Weights of a small GPT-style language model, trained from scratch on English Wikipedia.
Architecture: RMSNorm before each block, no biases in attention or MLP, tied embeddings.
Training: a variant of Adam for these matrices, 1342M tokens, 5120 steps.
MLP neurons of a small language model. Each row is named by its layer, matrix (down: output weights) and neuron, and shows model dimensions 0-255. Each number is 128 + 32 x the weight over its row's rms, rounded and kept within 0 to 255. Numbers have three digits each. A neuron's up and down rows have the sign that makes its largest values positive.
A block is one neuron, or neurons of one layer that tend to fire together. After each block is what it responds to, as a language model described it from the Wikipedia text at the highest values.

L2.down665:131141152171150059097117104099086136093115124151131185109122151140118161157094168129098146166167133082111131144080041132165200165077121129120117115060107161147174120097154189158088190122129091099156221081120092110084115084186107143116151116144105140134164110149176140143153121086124132142057146045138184142159160092170145081146130114040136113146123164147147137153121123164106080090137086156117151155092094099070154111119172155131091103081113167130136222125141149079122135109138108130089167147150174152083128172118098104085110124146147056152056085071114159178111126149108132139134143100122133156172121117018169121118137124141134117208179084148150118117146103136122096136157105090194040148143120159136072134146145151140150136117098122107137112143149146120090124078170134
L2.down1087:120123157144119136174109095156158080134148103109116185121139171189086118147137111109127098083133105139123126155108103099131092150163107181122142139101099095125134159061150155090080173087120127165130126158142103153149106098116146093107126098122143132071126146132192175089131130137100162155131182153100176155148143149140095158099126113116157104101173144115121131096165128171121139183118100143085101133113154160089122100125135115129136086141144056105148111121150136101120129127217106135066146072182113110123152153126111081146098125167113173111155154171158093143171147126132153136110049087101099097143143148186153156195130128083129154152108130148105172144146117104121134167124152173051150128110106109128124160135097101142139131134150137094138103105178038056133163120187149
L2.down1407:075124114154122149072137078216115134105102148121149136138149121076098109108130086122153187131126141128130089119094169067128112093108207137146178154093118092123154113098138116130096119150138133085099131127097135115112108161206169033126130139158152142125103088130148102112135079153151145155085088151088112166164103159130126065174101101133193070165092133192165111101126173123128201128056095169081145150165147143121133137071159140057168134128150135101121099148170116140121182115182127119084056135112124134131081065139103139120194153112040178173094116162157107110122088120061131154061144159118080106176135128097152133125112095156125110159111158085152128100123100143122146143124141182151153174073109182123085190158134153108186145137143194123115169158166137155144110160144122
L2.down1490:086107116135105138184085181136143179189111133070126106095153149178094133119151137129157104083175119127100102149134131126094095149155126196152114067160107108110110101149116139145123147170141098148194118150094179134140132140177099130103038144161123166086128154127170176105124151115176129150167146116092122142082122169066093135113125144098133129125120118097110115101242058148154161139149116155066142143121180128128111119127057165121094135149129153079124056178146145063140132147111191168130123136173113120154133159136150148098125104169140117139153170042143155179089132122112202073107140166149127087154123128111125105108083156141139117137117138154176091106150167101116155088119091144111110123068099139158109148114157100147131145078118164124141091084069136088106188157140114
L2.down1628:129133162087103144126115084131095100097099096044179168177094147182106123093131075103143152131126109111143079162151149147120100146086118124178143147122129192134126111162046101085178063074116164158077114127171170141127102170187116167124046093141118158171120165100104170140149110085185178107073181132115139136155188121164101121157121151083187112150116096092070142109191131112124073133139173144141148141090166062089109125170158114103093123131167142103120146082141112126120087099146090081153079083102113151199098158170087130175138097135186078123090148137107124129155157145140124144154152163090130117170122124073138091160228114099112145162075131085115107110135174099067147100183110140158102144100175084103103091159146124138067169120160128108064140093138138154069147132164150
L2.down1699:148141137080131137121054129066190112132172158144149171079141152134151123162103184165151134050131153130116154146096137163108124177113138095146083113091133123138124134158167165111138103105143180171068136154139113209098125063158117074130120106139098164157140097050131105169132157162099165124150109057127077118103159151174110161161171105152155133135170129143102098084110099137171145095128119097132166127155124165112128026124119129159190107099120133158145111113122133108159183131124125130134173170069178139197079147093146117089093119114131112076140137159089085112101098128105091148186123092124110138100139156181042133117182126080116182038149125131082151096160080127079060127107129131154143124076107108157147143150153147142172170117117080106135099170121149152161183094109129
L2.down1901:143167158117145133119123082136132149101109115057134135113138114079121156094186147102179105147142175104141142142107133120137128175142073103144104122100123177144119054117154096158141113106177109149128130124157151146128102117173113054112133124152103182128116140117132110137130119090107160150129129170162159126108169148113068178142165139106188129108147169123164175171118094114134106059158196170146158144122095138136115092133099130134149115064135135115117170132084139106129110140173097131133126095170133127180087146108115044147146092112145090141101173139085134156148129111101102119166132183152189125102149156092096121143146075136194127129108124142109107129148127141101079107107111143141079143142123099084160082118125137169082129113136093207143060112180117119123162105134156
L2.down2041:107199151072064192119090097128095128101107146121170156183137197122138089092184128094181133103131152144168158179114116074164139125092135084090128147098078058089148108154126127162129167129087083146144142151135077095119104080179119082151149092105150089116132162096165203140151122144126170114129182146190170208152110141153043096114152137145141146085103124127115156118059113124152119114087106085169119106196142190112175065120102100129115140112103104150126171177118124108093133111197105128124119080184128099129069173103124170156108105090150125069161128144126150169155100113166154109120146109128056103133111127218155157147148149084114145094115117125155117063150135116137170111140186160154142149124153114170156114104136211138147099149100127144137131113132124163135147131121147
Description: Category-introducing predicate words

L5.down515:088179156111123159152178143105130201107145100147101150170161145138098108142157192168116097093147094109190106159105172116103097104112128164076124130126070143136168132151097121090133142078141089085146143154051110096092160160164096102231146189144105082116141094127139107097058107183097140184158105085078153124115159113087107144136125160113146095134157114109112102142144114087155079128155086100156111094178097143139114194094135140130156138185110148115134120137102105163133132143162162103114181117153144113118137098127069145006134104135128138090090131153183116088141137140058094131176081091162111168089144109095105220116136157117134149130180124125116120184126172106167146121118161130114105165098052154092137139107143099089081131150119114116083112116081082115084086129144157
Description: Mid-word fragment tokens

L2.down231:118163099167134100185148159104154150098131133093100102127184126173134130120137136152101063097064126131112121068106180081043132148099086095107081086205116129109109121159182102125174124118064081100166125073088085121158093100132132116059176178116128103117175150079100175092078156147160081137096132153110083100143071109142119100098026142144110137146075144080128121161175087104186163117129175164159161096131100077090176132093107194106172064129151121066161162130143146103124156125167110151108153133158090135086134090078162185139138141098167169072099126121147108121136123083127112096152131119097157129176114137111090166104113120078136134123133115153106141120116141120115122071149162133162132145106190126084094176080115095089133149102167083155124150104093139130153167081126159
L2.down446:077096171078108090152127150216099143139184118111157117083147119194052166143116048144120131131141116100132163181110141113109151166097100069133104147118120128151152107140098171158102151155147114098149119125134126149140134189164121176084105101107147143114160189131142142138115166112105095124164163069123153055161080130152128141107101191134123136150107143136126094087103118113099129067060160161093104078074176103090171078110153153117109104114078078126108135145092110072062163083098090118082162137164147151113058148123180128096170162192138169134133108081114109137145114082145150115138123142126113056068147059183124136153142126101098114110103118151121165095116084093162108106133146144109119147131060135127060158135112120137171066115100122128096152138112144128158095179108193
L2.down740:104141143100167094095094140111153152133097114147094148072183145173112090179179097174217075180163103133174127130163166206155179137136168086178097153082082150089144129123211081090085148116168124123158128096149157134133130129151103146109109110142104095179122102144173140141128135152136229172162161103126142124135144145099110171132149137163137117104114104162043164112098122176158121143086096129114125124143177122155128103123131176186134091142097172159103124149130161118085111147159138096163079095147111133174088194170059146077090150084169186138160159117168104092132124129118099054142100106087110131152071140102101173164088112093094136125167152124130111101099110091169111105196114152096159145117119173133143158135107128113124163133158117158124016121160104148109196135093120
L2.down937:180109107137077073115119081066102091141135175122147136120111147046144156119151085125109112152094145173180120099088094076146082073143157119190124125124137153136118087130179175139128144090129128098097099161147100118147118158138114116139071130127137137053099104117092153173126131102144181109117090120112108143140137132081121042141128125163161079100106117135139157194063136096131124138132111110104127135106155093098130124163125145076119106139117123233177105169147113139128100057120119173127106137056114105129126148115084107141111103083066119064113170153180077104127133143126135105146132102123148144105077122130136055110131095141116136140142149161080144102175175174119146107143140159122194155144171119177107123198130111154111138127136044106112135184184135153104141110096124
L2.down1476:117120104124092098112061122121117126069151125067102138115186098164089222189226140095128124144146107099080157122119161147114126106123174087083120171160101142090101112145136129142081133089158159080132150157130136050131108152150208096177134072138055112145110089119128123137103099175132090135177163141149162100072076089098164153159154112143187193128157116132123139126131108162150123124145196097137123116106181122125078132116220149183075123156055153118187166148089143108137120104115064138152085145133108128115188136118128137083136107148151149087111146124133128158099134158055151139126117088089159198067099150108113110153098099071151121215148105183138175135143155147084137122122130121130108124133178113152121153085073172130103151140120136087155073062094116131180113130156158
L2.down1580:102112089171134139140177156105168209065124133159136131125123086136126083124128110121095145118077156118080115134086116136182111122169165097134176079130123104073072149155126162132159162106178141127182156066143116139147094090147196177154117199141126124110140142058093142119092112149193205091185136127169145095126102130189086115143140103150088164066126150119133157165033122134173078157111081123139106119123126158147101143093121124116104099114067149185120126145109092128156162123117128158206121169109115081165099142129104137158155088070140118202126099100114137085173119157133169169113191151103140110186083125158076137074165163124132150156123174093133142114080089151152154149162166067139139100073171143109141165173165161115133130128137171164111147175117159134097075052099075
L2.down1666:131125135144160098077109073000096079117145110073116150122161136157157143151130160126052111122083088129160165167097126109130108109146092124148101134140188080123084142142104099105077126199193106094081148135155099129120138141122148072127143151132141119100070141061112090151129139151118147133121170110141109096184134102119137109150071122188119145183140212160144148132087097121146115222124172137142093127164088078108129153136097115130064117154137139190111095087139087114165145065132085131093110145145148157148103119122083131185136143167129124148167198127114144141139108201125197137083076054136156119104113150099202134152102112138159144140119157162158075112119105110135173099115121041062139129083130130148057142133167123123160146122099079147133123107114133130097111162158143
L2.down1724:128117101130117148188131151101132205080134094152073105125149141123134142124150102122160123166125106153146171148158189143100224111096129128155118110120105187135147084166131126181114122133107160161125115122168078118097167145191130151157127146112099100175148079101089096137201142122140109079133123112125131130131100155166132088122074186180188133074151194132119125166128147158149115118111097089122123091029136162082082152159180132105117124121112124106160134117145154154113124114202152061123087218181115107123182091123150117134147135108107087166166097153147134137151111132166081119114082111118140109155099128126131056136125100140121098115098146096191103150139148071122173116097091124150138163088101088157076077101126167113107113113100094162177105111073140130123135174154129
Description: Predictable mid-sequence fragments

L5.down1820:160130154101092205101137114080134062137177118096092192209173110205081129147140141147156163102106099114146059133147102042105154114099119139085117021118097176144110139177101160145112104144089136096152136109150146163136134177189137072059102136114075155106179124094132127120174131159130159125097150107103104174153184126143159120087113145139131162131173147137106140169113136151106196100164129143097163117123173081143142119104109137175140140116075128133132140130122153107066078071163120150065093106145102105115174135129046184072157121145109130105134129134136077186118178088157093105134099148164103159152173160095113120125118083146096126133118090110140168126103093166089125139093106135075060186106051118120151097140177144133114162100068126168156158152132102069083074107188202
Description: Ordinal/superlative descriptor openers

L2.down133:125156152103160129111176050079131161125177078110211127056161125143072167152157121210094134123157064133138098148189091180187165158080109081140184124081099122152181167125105150148094106199115111164119115160128109155128099161105068131162192111140084118146119119075148070120131081154104119129104137097128181094120149097119095161109103195099144086098119159130099121120102047162083187080144058076144103098186141123143144144135137077125100134099145173106154142131138098091119196120162123139095078120239133157123128099138142113178091047136126128086166052114135121168142125184089125180144167142047113188125130136122122144131156149067117108131133123163150139103091099168124117188106086129103139106135080046186121093177101160161177087122136170153090104087154168152156106055128069
L2.down344:131129072116157174127147122149162167106165131180131153125167138145185103156158129135172157143148084110141161174143089140126093160148118170114158187093144127126129166101149110120118137094126187108169103080136099126123118148154123131085139137083082099091066103088148135116114099101117113123080129222129129148155100099129152154106163099141134111122132158069127152147148128019135074094117127113095150115126134094118114166156196091074111165136114166092148176101130134131135145075111046146160103099168078073100095143170152116153156151152172149064166123154128121065128113176110166185122101162158065136144118143134091110133146076048165165136136152164172131116120131126072142158092143118103174075131158080107093137105097104121130152155149118200066174113097144148141096129164145
L2.down635:091097156189089113125089130150162161138145152170175161104172124178158099111146118163124123112116138100134126077106095119142099113146134142103149176082121118115072111158147127147171108111185116143162125154072138112117049192102090083136073149146123122165132168135139175100134116123101077131163132145123108095093165119156114105184143140087103178072158150096151151162161146105159172176178147234132151104108132147091140139141124122182143076149121152104156115075157110161147128094174151085144167152155087116134089118149124160096105107143166108100142158131102100087190195094151102118146138065138155103139084142131135152141168081125122126172118104215132117117138186162151163136146112130178135164120159112206130119104112089113140175110133072128116110178146179066152183128134153
L2.down1020:123136140125143143134167125012099163105125163125118092119145124084139193139128088160195108139086067101120114124155172117065155140118152116147133134143135083191133153163176157176150131118160157084123109108163111074071179126144116145126140130118130081094132095156175195105115110143133115196095140175137139114139146076100096167104138135075144154155095167133139130137166137152082121140106117111174114146141167137089157157084083087122141114132101081088104170106110105083077117103117061154152114055090134129093142171169071126135112100155104140115142140111164081143091167167227133166125078123142122150162129108087011149125143143147181089105080143145081121145139045123112192114089111080136130119114116161158129171082135148097143130135171167140186187075134114132139142053099154
L2.down1094:158124146122139171141104143160075153119117114179124095144190132122143146134124202077112110137171070160209143091169094087159155190146094093114152173106113191102140084108184150130174083148115054145165120177148138097129086123162173079120147138117083121163123154208099079077083119157112112097175093087159099103190184058138117140146113202149110070111134112122150146153083073139140174103119109136103177138169164093125087169087128150064124133166211189116100129127119136101141155127125099176158124093123121101088110087138193123117142144147136093141125097143106159113137112113125119118113130123124094089156150146152088129134140165161218172126170140117166132141138078153139123117157151136142138097132120085151068166135116134103082160148153074125158140168122142114148146099136135
L2.down1373:072104132138149173085107111148106140198132059125208164171152108107114148111173102151120116168128156131133085081136134106125119110138194097136185111135126216107172065124126093095110142200122145124126144143151154162121169121151157133075139129094134121101148187153131148131100104121118107128125138128079169143132078115142128146099161163119105154144111123074071135176108123082129166092105140114096132127166155148144136125146156132097153137144129167150159100105152112107138177196091158133105143113098141111146165070197151153116094143139127118143130172133192154134199162189088196084113142159204120149149114135191190118147116163135077159082164085152156123098136159115136110179132102113110176105118110189103139198118093159179162131088098159156105111082122129142198115060140133
L2.down1856:092126087113086087118133109101078125136091171139150099201139027079151067141086086149092138162122171138151110141150134094129124118108210091099101111149061108125181111155063129166094114108070154124076157105100168116072174143155078101140079131089157081124135138161148062097088213095112119145139158178146149130079091135129110117166132122091128130141133120130132163127132215123151089157165104168127097126139154142128095114149096136139179085131162118115134077091137124131132090184104138096166102137138100128069143111195134190140134179089074183129152158171159120114118102108130124127132175146112094092137095097107189145117131156130151065158134121162157134135136145122177138181129079132049156115136125126130100135105103121151127094182133135153125127125096125137165117132100111
L2.down1981:098098166075160147165071083081137112203141153130103138100129073187139122116122104128137066100119123099165073194123139127106109122116119130103060191168129167125114125098049139116140131138078108134089158153129189171138155105184172127149135169107112076172153095103130094188096131102115085121079099135172113171133121093139124148148136132140080126141116129099131112119099099082159147145156100104123124125086129111096143151139122146162156147131074199050136129162114178150106124114159149133168103118111081073116177107079097113083121137127173139111094106132127123116178180072188193130154090136136139098119061130149172084142120107086160132138119160157173149137090030085118096134166184199109144114140153152112143158159160126084105102075098154080134159062141101120140146121140110
Description: Mid-word subword continuations

L3.down90:184159109083124115072109117128114166132081139132161069175150126122144180061166167105087112129113131091158141154191105162129158150153096150087115114134111151132158147096166115090144130103159112078184132157137155108152068117086190087190108101105172143174159081065129123121113120201141118122137094128075153106080163087150109095212100071149154115128161111118145133090111132126156138101205087085087142152165119123117155044144125113124160124132169175070160083103117138145100153138069137121131155103123139091105126101212118187144161092114097201113100115133137111137094104213108147134090128148137161113136147141140078128115136135085138075169113143114118080171129137143163133124169088133162123097148163094143118147193085127077116135100112124115223183151084089214129113114139135
L3.down450:140171131165111151117128092127141121146162159144153050136082193120124105113125104173020136098164169076152132067131162066112209157083135131129154134096107146151071080180096160107158128181136125145133094170124146144118112107097158114107119105110129137186088138114168140166132151097072105145176121089142149132100094116099118109196125127087097106193190114171078186109146107131188115105122085109106150108175070120135087138192136222144132223122190128134153092140141185098151178136185144160116103092131155159157161116170210140109089178146129115145136168113156091059139068104138130069130107054139094123088152141137129091070135154082140102112170138157170104088093081125151189100081097148158109086093163137153127151199168116088150132151137172101077088161095162110127106203165103
L3.down1140:117148169142092144131135061158145159144134149051108142136129157103083090179110137091156114154190098163058133117125146129118169137072081134141165156126200126168112160142090104150108105098131168155110083076159154147076123109158191101153188144079168142170062101183095185088130095135105134088093060173106134117189130142134152132153089145133073114169060182145142148137152155123090085129139117118112165178138095169113077170133168181132088134138131084085155120159109129128128080110107107076136145107145097082074185162143092128113139164075154149138147148165159161097148105195126129160119099125163118103152131175109131173139113086155145115114121119138121117098111133120111131107102167165083138117107108167138175223156114062186106096100112167134142143062110152147191167152093078
L3.down1250:109077151135150124157110214207178112112092141174116111133118113170090114089095174146155116069115119096035130140122093095110107105161139161078148156169151121128148142102147132127102113156110121140174141124176131157171108086191114061137144123171143085090090048059139163149094196213089123176121092116104060151114143146147170109171113088132162182160118132162083082110156144147120145098135142095167146214154158114065101190126113134105095098134149174153106100119107071129103103073112114141102137105059058157088117136156125151195143180134158142171192150093074119117172121057084091121151179108161134148099083134140157093164151106126149152108118118116179188182147099149172066178185036171112158115160057147095099121126125138152115112170057107142168200115108150155086130149137114
L3.down1417:157115053107112117116114110174149153128164186124135116145178157082113102117099131061102146202134170182106189128142157080109135107151136090097145146161080133151111084145157118152050095113151076105086074205166148105102121079083129165076121064083140117114152131126108166134103071090152165120077084106119110141129118092109099165028074099192092124134119132186154092093132138092104092123187083093124120135111118127139170109094155146186161120151144133147106122113154133092120109087106109139092084104166105127161099170151147123122107144157106100137133149125145154104103101139131113144104096088110152170105121141165111129124080162112101126074142180180215105169129069143154135160147116136159174114178140111148182093103087142158136118159136131116087101109162148160111110148091086
L3.down1497:119077155101138097162091168133151139081074104147137103146123176074041119166060109112099121081120154131091090158061093096102128123149138099080125129166084103154146154111069125131094121203133091135117088152153178115163131127128184131148130154104126146122116143063097140078158142154127146123118136128102126188114118041155146139105147147087088113111128128175116102103092173148084101170165139090146147120125096129193133132088127141141123114188130125095131114184174105085125088102150140156153140106105151157136133155095136133071179136178101177145143119106102091146131125127135130156188140188140096115140137158209136079180168141106126088058166160134127082173122139143090222116171163072125118063161133143159130082146143103133146133155089136124155087081106130151070103065171141
L3.down1547:103118179115141109108155153150117098077100218131138205095054151100176163092140147130111135091131166136088093140066076155120111160106177112088146048095112114099112099076131148147168132150038137100142149141107099098141140196157149102103134061107116161117156146168171111066148119100104121170106158134100139105152086140106114113112141095154207112139111190147131077137122161078140180115145126093146071112138051133083140085146063101154133166153165181153118155147164140126166156174130136114174108141110078090120147050177176148108113070151074138126164140140144060135054162134109170130143089165145144079079092078086157133095110124171165114162159138131125103120172123182163140163147110178155133178113040144180116127069142153107151175135117089139111102112094172174101188161172083
L3.down1973:175104145127168057109141151059126141123068122132144122106108147104078084158111133128130119123125183149098131082149121138091115151137134120104167132124125129171142156130123122152164115138050146122131128144145122081182103129156106148084168156136114163167087152139142045140160133088133123141178097118102125190249115133150144100130098075083092224177169068089092117165190096183098214155130094110073093139147152150178144147094122156091135115176119099136162133119093108158137116116121121161164090129172171176096133104168106117107133141166158138195136123074107182149111173095138130138179126130173109130135131146137129113105157162138081122129111098113094130110137143146112138102145131089091143099171132118135183119093133167150108132157085117126095136097185180124123158157118126
Description: Post-initial-letter continuation

L3.down65:130083116118161127092124096164112132144124176068134101128124118140173118181148101146107118161135138103148121113114139084129116123116091134095099139060111129152172130136173146133229115143097127136071131148132114136104111162130141068077115163197107070135082081112135100102104144115131148159110095207098107190135177176120104149094118089118144111150097130171168137165146108096135092180143160174119198100114110110082137156127140160161086146171097077065137141151126099106138170127171165160132122090133095110116133130136164114150032129127120136143100131136092177147140116073167112096161137224134145166137101094118173098135184089058124115183114124076156121177110150113078150162103121099069104114112191153150134098093128098080164127151065130138091135147103082162119097146146175
L3.down319:120157121098160092167079135102072110096123075073106108119153082169131177146112077107138153115094157162109156150119109190092131141153150107139157155109147129155161140132079127177098120152118089118141100081134149184116123139078182131144155122120104193111112123133109127180177117107135190164104152141124202125069207108171119121182169092103160194144167153159132052107106087089103135101061114054055098122118115094185164112119128204138117139157136141141093191116075141164114112137134067110102140137088130085086123169126085128152084142169160146131070053101087136195108076161143134164147130152182166099162148145116119166102099099142175097101128120094069150111157118131167152132093080128154146171123132138130074139145080104130168111105193141083145158133136151140201112134123170
L3.down630:113113167123135172161065203131109151087111122134127143151132124180128159108097159125151139122141198192105169177151142141111160144070077083150127116100179162127085081146136172131155126135083197093163196133131083081160091163209156109169157123179117163113106162079058127116149131117109167164108138134185163170121108139131119111167161092120174159128135102120140136162108119128108153114145114137123120099151114222166116146126142135162111153176135148122180114190146125070137204141145153084129122077175084127138087116074130163134156137108102113120105108094142100124134126133130158108154121117186114176169198119170167104085128183181169120143153151091096115123121113143155091154106144180094167148099136136176132104122172131160238104108111115132125046129150174127129069132099105
L3.down643:163136110132096107155110158153091102089134106090144162121083130094125110118141146133120158165126153090120131163059143159091165140134145209179128148238123203175122161141174079127114134101161091067149108157146129154093122150155032160101179103141096104114110106174073161163103142125141098121140075148132108184090150098107084140119103129180150113087114126120137108164124125081127106136181117056051151114128116092131039125134135128115070084181126113145144131150109133107121133143155134102179135129095101092161151148161146131081168137130118077133197106078142116143160138145150147118085159147079140101149112104120103114087141145140132128192143052115163133050131104144114135141137119149107109134161119145110089143191144120195080081183107183131110148144137140114153112107128132
L3.down710:122079164163130113109120141173154101135070127060167111179104118138130104183153099141130119099138122143122129153139124116123065114138133102142126133151136119093125120168187155162154102142131096132113109147170118125138087130158128137159125134161153145114106116166135044128143034153116113116128185059156120095110111199157111182190110114108132154185109088097201169168073209147105150095135185167138109109146111123170206120135133142164127138109161095162102131087129104123112116129167152223152130153107158134157170087164137162141141149142135061121154095097109165097184080058163051061171152142137138129163147134125130185100113079171171180115079144104084132128145140129115108141162107120104121154113077121182101132162130091107153153130160122107153090080151149117141100115123127
L3.down777:119124171184145132093071177143100090140094133093071155085108145187079138149161094084145069152136147136160085126152073119139086125154085096084162124135109118166115110164079122165142074173149133082103117134071123046145153109130093156099091150091130054120147142155165145126145169061145109084068048099146105115185086122119207136057095092173140085098134109112164092103143103134159116096118137107145147158129084181144093152179118126106163084113092142097197129121123134123146140121157157099137121162068115149068144137138127137141092050138096247173152115147134148193153205125110121192129144189165170153086120128072130152126054158182105117115196113074116173139127088183134150137165151126099103131113103092076160134103132109199133157116123099131143115114094167127107167156099152
L3.down1261:108112145158080128174116146129065082090091128132118139182107067154182139100168081121120111174119211205113125114121123145194137144116118082156064137049094113106154128144159081069117133199159128121208107150070134136113089138139069172159130024128100041115121176105108169138106138097111136127107131130201150150106156121105046150079112103111121200162140126116065132146153086109166163147126065171081131118087104117122131097093136113107136138148119088127107161128137131059067109120136125142143155103148059120122168099096201168128188097102120108125157135144150154141110093118158186069123145102091060093161117143097063097130156126134129151147096110100118124184123097101146120102172089110112092077150080105153126159142120071092138155134137118147121097087105156122123146143116104
L3.down1611:103076157164126128067150146160146132115119177115095120030166155095124165136107178059129086137168124159157121093140097112120111137138108109143089154112118092150111097103148183108149147137171154121137092181111188067152176111124116092068176133183092153114177107119147092168104178145156146131125157143131125133169080088122139136113109134144117173092103131154062111129142087118107125144125188089115140112128127119099123060082110190134162139216171131106123033121154189103153107152124135149103145109142116112178080147124131162147151100165094162175114144082161179075108155122102199151111118147142065127156069046190126148107121170159165137144138158137164113124192134035083138142071126162100133128079126152106125064126124107050114156102092127139124166168094121151156112209194136
Description: Mid-abbreviation and field punctuation

L5.down1790:099176111165209137154114103173073076088128231078093153117180093110093134163171163107158161103190105159122087118096122155135097108111108149134165137118123130115123180144045142187178073141097118090078117136090099095084088137138143169124153132136122114131176156094167130131090104138162078191140184102119128129133169132144139175090149125083084128095176115194111146149122096120072090082174090115092162147167119105141094118130071136095097115155118093160120123221129178113164176139111166133145158124145093160177070070086079112082165075130150064134119174139126152117153145135129182101113147143136105135117147140138134117159127143127146134133124100110084111155110191144161110114180117115146116187148147069121134131155129115104122183116177091096106093158136107142065095101139097
Description: Degree adverbs; sports terms